config.toml
n_layer = 9
d_model = 192
positions = "rope"
rope_fraction = 1.0
beta1 = 0.9
warmup_steps = 200
MLP neurons of a small language model. Each row is named by its layer, matrix (gate and up: input weights) and neuron, and shows model dimensions 32-159. Each number is 200 + 40 x the weight over its row's rms, rounded and kept within 0 to 999. A neuron's up and down rows have the sign that makes its largest values positive.
After each neuron's rows, "fires on" lists the tokens most often at its 100 highest values on Wikipedia text that the model never trained on.

L3.gate416,227,207,205,171,204,230,245,179,180,183,171,195,218,187,229,238,208,185,241,153,240,254,249,243,229,180,167,196,155,184,244,222,111,253,155,224,172,259,162,174,230,194,215,209,242,136,110,145,187,270,211,156,175,196,158,197,263,228,285,200,111,151,143,226,173,166,264,195,176,194,198,191,247,292,219,250,211,174,313,83,248,198,301,177,187,183,150,230,192,166,183,205,209,175,248,211,255,152,227,196,227,223,193,207,193,228,184,222,132,190,184,173,148,168,235,225,214,193,260,188,184,247,172,189,225,192,173,117
L3.up416,167,249,200,245,168,216,202,234,256,238,109,190,182,184,287,193,254,223,256,238,295,210,179,252,187,253,189,206,239,208,256,201,148,265,231,202,154,219,123,163,244,230,161,169,124,222,178,162,178,246,152,215,170,133,285,209,214,193,161,238,152,160,186,214,193,275,193,253,121,227,202,167,196,283,188,183,241,179,264,137,206,191,264,255,208,163,167,227,207,169,138,146,180,122,227,229,246,242,150,263,241,245,164,141,234,203,167,196,268,143,184,207,175,122,182,257,226,160,223,176,197,220,176,192,231,201,138,217
fires on: ".", "Z", "3", "_{"

L4.gate117,188,143,233,256,250,194,255,211,144,233,115,201,208,252,171,267,153,186,207,253,201,174,206,159,269,242,208,213,193,260,218,202,195,187,202,196,279,183,240,164,203,219,195,155,149,164,255,175,177,254,185,206,186,126,248,163,311,191,237,156,163,137,163,274,138,198,212,182,187,146,259,267,120,246,176,184,219,79,183,144,170,174,257,272,196,250,238,182,210,210,193,205,152,234,140,218,190,199,258,271,145,212,198,194,189,177,209,155,147,149,252,221,214,210,271,185,166,196,235,196,208,209,109,140,184,189,202,193
L4.up117,147,280,156,233,209,163,180,195,192,194,288,216,292,218,128,213,218,242,190,244,115,204,186,171,235,184,236,186,197,202,210,192,178,174,118,195,172,160,148,245,236,258,203,236,231,191,234,208,260,153,199,162,218,207,222,210,245,178,184,191,257,139,241,168,155,189,153,280,282,197,223,258,157,265,219,192,220,181,174,162,218,182,127,248,225,175,146,225,217,253,266,212,245,177,241,214,267,213,108,260,234,164,208,278,219,208,187,169,182,146,237,241,252,176,193,138,164,261,239,245,190,176,166,221,196,214,199,253
fires on: " (", "P", "B", " ", " more", "D"

L4.gate526,205,148,253,251,191,200,232,177,247,246,255,229,204,231,166,185,263,202,241,127,196,205,191,188,282,145,224,239,197,172,253,180,202,240,253,211,249,223,204,199,215,241,246,230,198,124,245,223,127,204,186,165,232,127,155,202,199,206,197,191,265,162,221,184,85,121,309,183,181,173,231,166,170,212,204,217,205,144,242,304,186,169,189,163,161,154,199,290,190,260,184,288,135,208,212,245,241,181,147,170,208,210,183,219,179,252,132,267,214,205,209,153,242,150,177,224,232,241,253,223,108,239,161,183,223,164,190,221
L4.up526,209,180,206,214,224,213,272,96,253,188,223,266,247,226,214,216,180,182,241,215,214,203,179,203,248,215,216,215,204,216,217,322,194,157,167,153,173,177,108,205,165,266,141,211,218,173,217,256,203,180,161,141,224,146,198,167,195,151,273,195,201,209,208,238,198,155,241,213,200,206,165,108,124,264,168,210,190,207,212,256,145,204,216,251,156,137,127,201,212,158,129,199,240,201,168,179,262,222,132,220,144,203,164,153,182,161,136,196,212,168,166,203,132,169,200,185,178,218,199,272,167,257,213,229,236,173,135,264
fires on: ".", " war", ")."

L3.gate359,242,205,201,289,213,231,267,214,177,112,183,213,205,123,224,207,217,191,217,244,166,163,157,203,201,188,154,204,174,220,249,241,118,247,220,200,140,218,170,199,258,204,234,212,203,149,225,202,207,138,240,166,169,156,219,290,243,127,189,264,177,150,135,200,189,176,201,163,242,227,183,248,184,207,219,145,175,190,236,190,172,244,146,186,169,243,202,175,203,160,232,256,193,258,203,177,196,234,183,215,152,158,163,254,218,234,235,163,171,177,262,217,157,141,166,233,181,231,162,199,183,168,264,289,155,269,194,154
L3.up359,115,208,293,235,263,203,210,213,171,188,139,179,170,162,125,259,229,333,214,250,131,187,203,203,224,260,235,157,177,176,253,255,214,232,248,206,185,186,176,226,178,163,286,235,199,187,232,190,153,110,210,196,164,175,135,211,257,190,210,235,184,201,197,243,152,189,156,160,211,161,232,217,244,180,210,260,114,171,191,132,225,174,180,233,203,232,194,187,223,137,275,167,163,180,215,234,168,184,210,166,186,239,80,167,223,185,216,181,178,235,251,217,205,177,161,237,197,227,114,142,242,129,154,194,151,218,189,158
fires on: " \"", " and", "-", ",", " or"

L4.gate28,214,181,231,228,246,187,195,156,147,232,204,203,168,196,145,257,214,115,278,267,158,146,154,167,231,146,219,146,172,157,198,258,166,228,162,226,261,177,208,216,247,189,220,236,221,199,163,283,152,255,94,159,145,211,151,159,214,192,292,177,244,249,193,288,148,188,207,236,251,194,158,95,207,145,170,163,173,189,197,168,162,190,176,254,161,164,168,211,191,204,238,187,208,267,261,209,272,266,179,179,212,179,173,282,159,197,214,226,223,141,221,229,162,252,189,162,187,217,157,196,108,257,204,238,178,216,202,209
L4.up28,189,217,221,195,141,146,206,224,157,227,253,165,162,201,179,161,151,165,250,215,211,191,195,169,254,184,159,172,149,251,156,181,163,207,181,169,245,243,195,251,194,238,210,166,156,180,267,213,273,120,163,158,203,193,254,89,127,201,238,188,242,219,204,233,187,200,239,220,244,275,243,157,214,120,229,177,207,130,249,312,194,238,289,221,199,244,185,201,199,160,212,239,197,176,174,202,195,207,77,227,260,171,171,186,153,227,220,216,211,138,187,291,195,162,216,242,234,202,208,161,225,279,206,300,195,215,168,216
fires on: ".\n\n", "."

L4.gate313,279,283,184,121,257,208,255,239,162,266,161,135,182,206,231,207,168,190,214,104,240,217,193,176,207,225,220,177,238,216,207,170,275,163,168,176,272,209,169,175,132,183,209,193,275,146,243,208,131,117,186,176,168,229,258,195,228,219,144,131,232,223,224,142,349,201,197,173,173,195,199,191,199,171,196,207,221,236,186,280,215,199,230,185,188,145,292,247,207,157,295,181,168,236,199,105,234,212,143,216,221,198,202,164,200,251,273,210,216,177,198,239,150,147,194,221,219,231,277,198,170,196,226,194,216,169,161,201
L4.up313,179,179,127,194,205,181,203,179,159,229,249,209,238,229,179,179,267,187,193,192,220,235,259,201,206,180,189,184,126,145,151,215,222,195,209,129,333,185,202,196,211,187,215,223,183,166,225,195,168,188,187,224,207,226,189,185,216,185,147,154,120,231,143,177,199,211,100,213,227,178,151,209,193,296,212,292,195,236,194,198,199,222,189,199,201,114,247,283,156,166,153,78,259,205,166,172,270,216,189,181,187,177,220,150,208,212,235,204,201,191,179,197,240,168,214,133,241,193,225,164,149,182,189,171,245,158,197,248
fires on: "\n\n", ")\n\n", " "

L3.gate378,183,287,195,222,203,103,207,168,181,172,228,185,174,199,192,252,183,305,189,122,160,141,203,201,193,211,232,220,233,194,164,158,178,147,139,171,221,227,212,186,160,182,133,121,234,116,227,219,125,142,204,166,202,248,174,229,231,224,186,255,209,246,194,241,241,216,175,128,206,182,207,207,174,187,238,252,97,238,188,170,188,110,199,202,188,230,185,181,255,225,238,202,206,284,224,227,267,184,163,222,208,203,240,200,199,189,189,190,198,162,156,170,182,189,141,191,211,227,234,201,146,265,182,190,121,224,102,196
L3.up378,264,224,212,261,203,103,172,182,166,191,127,229,175,253,206,192,200,105,191,166,182,185,198,190,189,221,183,192,155,203,228,202,266,179,179,192,194,167,172,146,186,166,188,128,224,147,165,227,277,193,238,269,138,196,185,119,164,258,188,263,170,228,152,180,259,260,194,224,241,153,281,88,201,206,180,216,118,238,242,141,207,166,178,171,172,229,208,253,148,243,203,201,217,213,146,172,196,172,232,212,153,179,251,180,137,204,177,173,255,131,172,226,149,166,189,223,147,276,282,204,200,286,161,185,218,130,158,203
fires on: "\n\n", " into", " are", " to", " were"

L4.gate136,234,158,211,278,209,200,249,139,255,197,216,209,197,184,211,227,229,212,202,285,188,154,215,182,250,187,217,179,270,155,290,232,228,250,213,184,233,182,171,208,262,218,190,246,188,245,206,232,195,148,288,144,213,224,138,198,244,145,191,203,155,202,219,198,214,143,165,210,229,216,194,244,160,157,190,155,200,238,153,157,162,168,160,159,187,170,248,232,190,180,252,205,116,148,192,211,204,230,211,261,203,216,240,225,156,180,223,150,179,169,205,183,262,216,216,234,214,202,237,214,151,220,232,230,119,146,152,205
L4.up136,222,240,225,167,237,185,156,158,275,228,165,195,212,238,169,180,159,204,182,269,166,215,166,206,185,257,184,205,236,214,244,240,164,202,194,177,155,227,169,133,161,204,181,257,264,249,132,115,273,203,181,194,210,232,164,252,209,215,200,166,194,175,162,163,186,209,135,189,278,223,155,221,213,199,224,108,218,153,158,152,222,218,189,220,176,229,153,239,256,275,233,183,175,134,274,241,188,217,225,213,167,163,147,284,224,182,167,147,255,169,277,162,213,157,174,234,188,209,222,171,132,160,127,246,171,110,204,173
fires on: " and", ",", " or"

L4.gate604,207,192,134,176,210,171,189,186,158,185,147,200,256,174,162,233,164,93,202,159,244,226,216,216,216,193,177,161,271,257,186,212,224,208,253,161,227,178,231,174,163,225,247,268,160,170,200,130,214,173,213,195,295,176,200,215,264,130,190,174,248,200,285,229,230,152,207,138,190,212,274,237,214,177,180,132,183,177,201,202,177,226,233,196,205,225,149,199,151,191,178,258,172,82,228,189,271,226,253,141,163,176,245,168,250,236,166,231,140,198,194,131,214,216,221,242,243,239,223,211,205,196,141,172,205,287,232,181
L4.up604,187,238,138,200,184,198,208,161,225,223,217,240,215,194,180,222,172,202,234,199,168,198,132,180,284,211,188,177,260,173,252,194,265,197,214,213,208,118,278,224,180,254,211,216,202,257,125,207,163,167,182,192,163,169,193,197,170,144,206,255,261,201,179,178,209,178,181,123,180,191,218,181,202,188,114,231,193,203,175,242,170,187,217,189,188,191,225,197,242,185,218,151,166,147,196,195,240,172,192,197,237,130,185,188,192,201,129,188,103,209,226,168,243,220,242,202,140,143,227,247,180,154,250,168,207,225,152,233
fires on: " |", " ", " ("

L4.gate184,199,228,181,251,208,233,220,213,245,308,158,227,168,123,116,250,245,210,203,189,159,166,220,278,244,283,201,191,247,115,201,260,171,263,246,193,273,212,204,184,208,248,139,226,141,242,203,114,182,229,180,217,230,205,219,149,266,166,223,133,223,236,169,218,165,183,177,157,165,242,179,187,158,176,260,208,236,188,141,187,153,147,120,197,264,187,184,228,204,150,233,296,215,267,225,172,248,167,164,146,203,185,169,152,281,123,155,223,249,144,242,216,207,207,157,191,222,189,195,149,233,183,207,187,230,215,141,206
L4.up184,220,224,183,205,261,182,224,154,140,263,195,161,236,232,152,209,99,261,189,132,181,299,177,169,155,264,207,205,194,153,200,177,143,199,214,149,243,128,212,223,182,198,147,290,199,200,199,166,225,146,225,145,204,267,216,222,280,138,163,210,230,215,179,135,228,245,228,141,132,190,220,193,187,145,235,240,258,127,145,240,121,214,238,208,216,184,213,197,220,270,142,241,206,204,155,214,189,200,161,208,141,211,142,220,183,245,214,149,178,221,234,219,238,208,143,199,206,191,236,208,161,188,160,170,170,168,290,243
fires on: " ", ","

L3.gate161,169,167,189,157,130,235,203,205,214,170,209,168,149,198,178,164,179,228,244,236,199,176,230,157,208,100,216,132,228,98,223,243,198,199,135,200,225,186,174,230,216,227,152,161,274,166,180,267,313,241,240,226,196,162,226,158,173,190,226,165,245,172,233,207,220,191,185,199,197,181,176,172,178,221,201,152,124,199,181,143,163,267,274,166,191,180,265,159,252,239,130,182,132,128,211,173,233,170,206,149,193,200,170,263,174,208,212,260,193,171,162,210,231,246,192,155,224,232,190,202,155,216,264,274,160,166,201,122
L3.up161,229,152,273,182,176,171,157,128,173,153,221,214,151,204,118,228,249,263,188,212,216,169,192,153,179,175,109,238,235,182,253,194,220,253,225,146,214,211,179,234,188,259,239,213,175,237,200,203,260,221,150,207,170,217,243,225,235,241,204,159,222,168,192,281,192,229,122,171,147,228,210,174,162,275,195,189,222,201,275,179,182,242,171,215,203,229,187,230,189,206,164,217,243,158,226,183,127,245,81,123,115,246,153,232,226,243,193,215,156,158,274,179,228,212,165,173,179,163,180,192,250,135,278,230,179,200,206,103
fires on: ",", ".\n\n", "-", ".\n"

L3.gate31,119,118,189,262,230,231,240,173,198,208,240,192,180,177,194,225,127,191,199,237,214,128,200,179,250,151,215,186,202,227,174,246,250,176,238,199,216,211,231,173,209,226,226,222,167,242,210,197,284,170,196,153,172,233,189,155,205,195,178,214,140,255,168,162,268,229,213,218,183,202,126,162,217,207,188,236,172,69,153,267,153,165,280,205,190,168,248,289,171,221,208,226,214,197,194,239,217,190,229,156,148,148,274,147,209,221,266,256,218,176,195,223,269,235,228,200,122,216,220,262,162,173,143,187,191,120,201,214
L3.up31,194,161,267,219,274,256,215,199,265,282,229,162,174,203,213,189,166,190,190,198,165,191,268,215,184,205,193,154,204,247,177,211,166,137,265,161,172,184,295,132,176,194,173,192,244,231,245,229,293,250,211,156,193,185,192,200,212,238,181,233,201,237,184,194,212,244,172,226,173,234,193,209,235,243,250,252,250,163,87,189,171,178,238,226,262,145,225,246,203,176,158,249,203,125,265,171,195,205,249,158,211,143,204,276,162,123,192,194,138,186,258,152,261,162,243,169,161,192,238,198,205,178,174,175,159,228,156,284
fires on: ")\n", "\n", ";\n", " →", ");\n", "″N"

L4.gate272,225,193,221,178,155,233,157,178,201,183,176,298,240,147,179,250,269,254,188,149,327,277,240,163,218,149,198,185,174,166,226,201,171,229,257,140,229,304,199,213,225,263,209,174,214,234,199,178,251,209,154,237,222,177,129,229,131,193,182,229,199,230,177,232,222,214,191,245,102,140,192,189,215,179,199,140,182,188,225,184,179,181,234,178,212,152,186,210,173,183,288,202,190,277,217,247,137,186,163,185,199,218,182,247,221,236,161,231,169,244,194,289,252,182,220,234,177,129,185,189,226,244,156,185,142,199,187,277
L4.up272,191,247,257,186,210,182,192,168,197,240,208,224,151,193,192,203,265,193,263,267,207,195,231,211,248,215,242,191,191,190,203,189,161,194,194,141,136,155,152,195,176,151,214,185,270,184,258,185,239,172,169,257,179,146,147,221,146,192,164,257,252,155,144,237,197,292,181,308,165,172,285,149,193,223,271,128,227,215,177,204,270,227,193,187,151,224,228,143,177,223,279,215,214,298,225,232,224,136,182,167,228,175,208,195,202,137,164,196,165,239,217,230,179,215,211,131,217,117,191,227,204,241,149,167,145,260,178,265
fires on: "9", " (", " ", ".", ";", ","

L3.gate19,233,240,190,248,199,70,181,188,169,140,252,142,160,162,208,188,167,233,174,248,138,140,230,176,209,233,205,147,122,190,196,221,180,197,268,225,245,207,223,222,228,230,198,215,224,231,226,193,212,249,288,135,289,265,195,237,169,191,241,247,217,208,236,219,172,251,261,225,209,172,212,221,219,165,196,189,212,166,207,200,184,215,159,213,160,155,153,194,217,158,210,158,206,209,245,262,183,193,139,223,214,245,191,222,272,143,200,174,92,170,158,136,189,241,231,230,185,199,212,247,179,188,240,103,175,186,240,231
L3.up19,225,236,233,231,167,206,219,189,190,207,197,240,179,214,163,221,280,223,106,208,175,173,173,265,198,182,193,132,261,217,168,173,138,200,201,211,152,265,217,243,165,256,215,200,245,161,196,206,167,175,218,177,175,176,147,218,195,165,225,144,172,230,201,221,208,188,207,148,158,293,198,164,172,134,223,190,211,241,206,203,130,201,202,62,271,188,229,159,174,225,246,186,252,275,201,229,153,173,210,140,180,295,187,203,186,190,245,155,190,169,192,260,254,233,145,247,188,245,123,181,194,137,230,161,181,181,201,259
fires on: " as", " \"", " called", ",", ":", " ("

L3.gate542,184,199,248,183,243,193,121,217,222,250,252,212,155,270,221,242,227,128,173,192,185,227,163,237,195,110,145,213,113,137,208,206,153,188,241,239,172,178,184,115,177,225,194,161,188,132,172,185,174,220,237,204,215,134,216,208,178,192,202,204,151,188,211,248,220,219,251,157,200,259,183,148,192,161,249,164,216,225,162,155,120,197,267,127,171,240,221,177,251,181,135,221,195,211,192,189,218,291,212,127,171,173,143,223,196,163,187,196,151,229,179,217,199,272,233,127,204,183,146,96,184,315,166,168,243,210,226,258
L3.up542,174,192,180,258,179,180,134,123,198,182,211,223,183,225,132,225,191,154,210,197,107,182,211,155,181,246,196,267,209,187,165,169,127,226,165,178,299,193,204,110,143,183,134,202,202,203,171,213,195,144,136,227,196,158,158,265,186,264,164,209,209,174,257,217,209,272,217,215,197,216,159,132,211,258,292,146,170,265,197,169,184,202,222,192,202,272,179,255,272,234,168,186,146,187,139,222,216,246,298,202,240,214,185,217,203,160,243,137,191,239,201,211,166,211,255,230,178,254,172,214,216,252,206,219,260,134,114,211
fires on: " who", " to", " such", " of", ".", " would"

L4.gate222,221,268,238,210,232,247,188,176,146,229,207,154,252,210,193,230,217,161,197,200,177,160,160,187,146,187,180,192,162,179,210,227,151,119,104,173,227,256,219,225,220,237,215,178,146,256,205,250,214,214,198,171,175,232,161,213,190,170,250,163,195,237,216,280,222,220,125,183,142,215,270,196,205,170,161,144,231,175,202,160,143,206,176,214,219,189,129,159,132,170,173,220,163,190,162,185,196,235,127,274,229,253,187,219,189,122,197,193,201,262,183,157,160,205,270,209,186,186,277,167,184,214,247,129,209,173,191,237
L4.up222,262,201,298,236,207,183,136,221,203,192,227,175,256,210,203,250,269,203,236,209,115,215,139,219,254,249,200,169,204,231,230,180,253,215,207,213,213,200,248,179,182,223,216,257,207,180,177,212,278,234,180,145,183,209,213,207,147,177,198,173,214,205,217,242,205,169,225,224,244,201,145,190,183,194,156,264,146,182,211,154,206,172,273,188,128,182,145,141,225,210,230,240,173,237,190,163,208,157,162,167,126,197,190,216,279,245,215,156,249,189,175,198,183,151,265,193,147,271,146,174,201,189,165,163,237,185,159,176
fires on: " of", " as", " most", " first", ",", " one"

L3.gate152,211,189,164,147,169,186,217,205,222,209,227,180,158,125,271,175,181,197,247,191,198,266,138,150,183,160,192,233,198,236,237,233,122,184,156,159,195,224,206,223,249,224,158,142,239,230,177,331,160,281,229,206,233,151,287,159,198,176,227,180,216,197,230,169,236,141,157,194,229,159,239,124,148,275,131,135,215,107,217,146,119,212,138,232,208,181,216,217,175,121,161,294,202,191,190,221,263,172,141,227,183,166,190,171,222,145,201,202,214,182,192,161,233,158,211,180,214,210,187,171,195,187,238,150,251,179,163,150
L3.up152,211,177,223,150,254,159,215,134,220,152,241,230,185,203,207,241,247,231,185,145,191,283,174,222,234,236,214,251,255,198,287,213,165,236,163,211,129,172,241,214,245,196,116,270,238,245,181,191,224,149,213,174,243,178,109,220,268,224,223,160,249,194,145,129,219,162,174,284,193,198,222,211,232,194,229,168,136,185,183,181,193,213,180,257,161,216,142,239,197,219,217,206,207,172,244,178,235,186,266,239,237,164,189,229,201,237,173,250,200,169,193,198,235,153,189,240,269,190,191,209,190,190,245,209,236,178,221,121
fires on: " and", ",", " |", "0"

L3.gate204,249,191,150,181,143,216,270,207,203,195,233,233,221,208,215,207,251,81,216,190,154,253,135,234,278,161,278,198,170,263,218,230,249,167,147,221,228,198,171,227,154,186,265,222,230,229,186,130,161,216,222,155,199,250,245,178,190,183,222,149,238,211,195,165,188,194,181,187,250,223,218,234,219,183,153,204,149,227,185,200,83,189,209,203,121,221,220,276,206,120,219,206,228,182,236,258,252,265,177,229,238,150,261,262,267,148,237,194,174,190,193,197,203,181,261,220,174,259,199,229,184,196,192,226,207,143,136,158
L3.up204,194,228,232,158,247,252,187,123,239,214,210,198,220,210,235,200,221,229,158,223,235,189,174,212,212,182,186,268,221,202,173,206,274,222,189,189,193,189,171,208,232,180,244,205,332,162,227,283,208,218,197,204,222,148,215,230,262,212,136,89,176,253,170,226,192,150,171,192,278,159,189,231,199,194,173,175,214,174,135,178,314,235,213,135,173,179,193,214,183,236,128,131,230,212,146,173,185,284,160,214,186,209,98,275,257,225,187,271,186,214,180,183,228,219,220,198,185,254,202,207,192,187,231,208,206,288,167,203
fires on: " and", " &", ",", " the", " =\n\n", " by"

L4.gate146,152,139,176,190,193,210,159,212,126,203,193,125,215,210,169,239,245,213,212,134,219,183,250,217,244,160,171,117,199,181,244,281,139,200,191,195,187,330,266,192,172,187,221,185,242,177,232,160,189,166,220,177,249,209,180,216,199,210,149,281,165,219,198,275,188,223,243,177,175,186,233,123,201,217,205,178,203,191,204,227,142,250,228,186,182,132,155,195,198,211,178,210,143,258,218,158,191,243,177,202,191,183,231,180,164,282,227,215,215,226,109,213,229,243,232,289,181,172,235,132,158,218,85,198,196,147,207,179
L4.up146,185,139,192,144,162,242,241,204,157,176,196,212,211,174,186,166,133,200,165,133,224,234,242,187,180,188,171,230,169,178,264,178,149,258,103,193,245,174,208,235,197,154,180,177,166,199,196,130,184,88,216,183,253,200,232,211,237,194,175,176,183,214,242,230,230,286,173,138,165,237,206,260,212,199,268,133,183,129,218,213,195,204,209,211,158,165,208,309,198,200,230,203,204,149,254,171,139,180,193,194,252,168,236,217,238,157,253,237,193,179,219,215,225,237,187,141,167,278,164,256,244,172,135,185,205,219,261,209
fires on: ".", " (", " ", " /", " of"

L4.gate174,142,157,225,158,182,231,199,211,197,235,184,231,149,166,173,243,156,172,214,129,259,112,214,225,198,153,211,161,221,251,168,172,237,148,202,240,266,225,239,156,237,234,224,234,161,209,263,235,150,200,203,183,192,197,278,134,267,238,210,205,224,130,175,232,288,214,178,179,238,203,196,185,195,215,190,254,269,138,217,182,270,207,235,208,218,221,164,284,197,209,259,282,81,165,189,225,196,188,172,187,207,164,225,153,148,230,206,224,211,188,207,191,187,243,232,205,193,228,166,256,226,159,195,221,259,205,223,298
L4.up174,162,171,202,162,315,194,233,244,164,262,207,194,208,176,180,117,184,238,149,165,159,175,158,228,186,151,124,190,195,232,155,227,197,179,248,234,254,150,173,253,172,215,198,206,133,210,196,257,168,200,216,201,160,165,217,150,210,259,248,210,182,169,205,225,192,205,158,182,178,186,191,192,249,157,187,229,180,195,188,207,204,272,237,196,142,241,253,290,203,131,136,202,163,215,138,266,200,254,103,192,140,191,283,173,181,231,185,240,245,160,193,221,218,176,237,250,183,251,235,170,189,184,277,215,247,193,170,200
fires on: ".\n\n", "==\n\n", " ==\n\n", "===\n\n", "\n\n", "==\n"

L3.gate522,204,135,198,180,204,229,232,187,139,191,185,183,158,184,139,145,213,220,291,194,228,221,148,147,205,231,261,108,172,247,249,219,213,241,193,290,191,189,79,164,204,223,200,161,211,230,141,186,106,196,231,123,221,294,143,204,260,205,205,207,185,216,220,185,175,220,204,221,161,184,189,148,207,176,279,258,201,183,189,183,212,239,148,165,197,229,164,256,158,122,188,211,215,182,167,172,249,220,143,274,223,158,189,173,121,273,168,228,214,171,226,219,144,247,182,267,118,224,202,290,209,240,268,169,207,299,224,209
L3.up522,190,289,177,163,203,153,174,223,181,210,283,272,174,230,131,249,242,175,156,203,217,194,177,241,219,182,234,186,250,192,171,195,200,173,245,185,182,222,157,297,191,197,216,265,95,206,197,285,238,205,229,169,200,226,191,152,166,167,145,140,222,203,221,209,142,173,304,127,211,194,187,175,201,221,214,195,172,140,271,241,274,193,266,266,129,214,146,266,181,191,287,224,205,176,171,187,240,229,215,268,269,178,171,200,259,185,174,246,283,190,201,208,302,146,173,213,227,239,214,167,176,219,120,260,199,244,153,151
fires on: ".\n\n", "\n\n", " |\n\n", ")\n\n"

L4.gate534,201,224,206,220,252,124,224,226,214,139,202,214,154,167,239,193,150,218,248,248,183,148,177,215,257,173,250,125,200,243,176,185,250,204,172,188,210,139,209,225,256,203,211,209,180,177,165,235,273,203,181,197,210,218,208,203,248,229,134,178,213,177,172,234,127,248,196,163,171,227,207,230,150,195,228,122,292,159,184,157,110,155,205,231,183,117,181,276,165,169,293,201,240,185,228,237,160,142,180,158,191,192,151,208,190,231,196,258,232,196,229,153,162,130,163,243,195,194,217,198,233,248,155,188,263,174,137,266
L4.up534,198,251,187,222,152,219,274,192,226,153,167,271,208,200,186,114,141,182,240,263,152,236,224,156,167,175,188,142,202,177,296,216,204,332,240,198,174,72,241,205,189,215,285,219,221,197,182,234,242,236,141,210,161,211,185,159,175,221,177,167,273,167,197,215,191,244,257,249,211,170,181,172,180,274,247,164,198,193,215,242,173,208,261,193,214,163,159,193,158,166,196,223,223,130,261,205,192,206,182,234,279,161,171,170,197,196,180,160,94,153,235,216,215,184,196,197,189,131,206,178,191,272,199,173,225,178,201,174
fires on: " ", " (", "0", "9", " by", "1"

L3.gate620,164,143,226,159,195,134,223,199,141,234,162,188,196,167,233,218,244,212,249,88,196,229,185,228,211,133,225,191,207,135,258,234,182,245,87,163,213,163,154,196,231,151,218,180,139,279,193,205,210,272,187,228,160,123,217,226,294,174,172,196,143,179,215,204,258,245,278,176,197,124,191,221,252,135,202,244,148,182,216,159,217,208,173,219,156,225,196,250,211,151,226,206,198,215,131,198,278,230,179,206,177,118,298,139,207,223,203,245,195,201,178,223,91,211,178,172,181,188,216,247,192,158,186,237,193,195,175,244
L3.up620,200,146,192,163,135,145,201,263,232,318,288,158,191,226,220,167,202,234,182,239,130,213,204,176,181,258,182,183,185,179,184,184,221,210,192,209,278,187,169,181,167,160,205,209,118,287,153,229,203,209,178,185,199,184,208,144,136,188,190,240,140,221,262,273,231,152,204,169,171,240,196,153,238,129,162,197,182,234,212,228,225,221,232,217,175,195,186,218,231,176,202,211,190,230,151,185,203,185,229,176,161,217,155,190,199,160,152,243,251,234,200,132,151,223,152,195,263,298,199,177,156,203,272,257,284,186,210,168
fires on: "0", " |", "\n\n", ")\n\n", "y"

L4.gate475,157,180,258,193,152,176,194,141,185,199,209,210,214,200,165,239,171,185,153,176,216,157,170,228,237,136,180,230,212,128,210,245,224,266,192,191,241,218,180,182,162,184,228,140,218,258,219,166,167,138,215,224,153,300,152,214,263,203,188,147,143,135,203,175,193,204,251,151,158,194,221,88,187,186,130,129,231,165,224,184,194,191,253,190,166,166,222,258,165,187,229,213,137,272,185,217,236,266,250,218,121,191,224,164,185,249,210,260,199,227,231,247,156,220,203,184,205,130,182,136,145,162,225,167,152,157,224,194
L4.up475,149,149,184,234,190,216,198,211,271,173,155,117,205,231,120,160,233,202,121,151,195,170,210,190,161,213,216,245,213,166,188,222,243,206,147,263,257,216,236,179,166,151,200,205,126,237,303,187,209,200,250,152,252,201,210,162,223,140,138,164,182,217,216,206,196,144,173,120,139,216,210,225,161,276,183,217,224,171,221,186,189,205,197,188,161,199,252,144,236,202,186,138,201,110,231,178,212,215,222,152,160,100,253,155,159,196,173,175,196,160,239,207,188,170,163,217,143,226,243,232,156,192,236,145,236,247,264,200
fires on: " |\n", "\n", "\n\n"

L3.gate108,230,251,319,185,239,212,121,138,166,100,210,229,155,163,277,194,200,209,183,261,177,172,252,133,224,169,246,194,166,165,173,168,243,196,86,199,234,220,248,183,159,226,215,154,193,211,178,151,203,215,140,189,238,179,241,251,255,210,153,165,157,155,184,208,215,189,199,227,185,171,212,100,145,158,294,161,168,232,202,200,168,195,243,200,202,186,175,268,204,207,280,168,225,256,187,256,225,215,205,175,190,206,252,190,186,204,143,182,182,191,237,193,165,226,246,248,175,299,204,148,126,135,186,186,274,169,183,182
L3.up108,229,226,229,229,211,189,205,165,248,199,275,223,181,187,172,227,236,63,165,205,160,224,191,216,249,149,222,197,195,127,214,227,195,169,230,201,153,216,230,217,192,228,155,178,141,238,159,216,270,138,181,189,284,193,183,268,167,158,191,199,218,290,238,202,202,142,202,137,153,255,148,149,160,198,174,241,174,129,222,213,195,191,223,208,230,198,150,236,212,211,270,180,145,191,226,192,181,281,207,235,156,169,55,224,182,228,115,194,220,207,191,149,242,178,167,166,154,213,217,133,193,270,259,210,268,179,204,298
fires on: " of", "est", " most", "esc", "."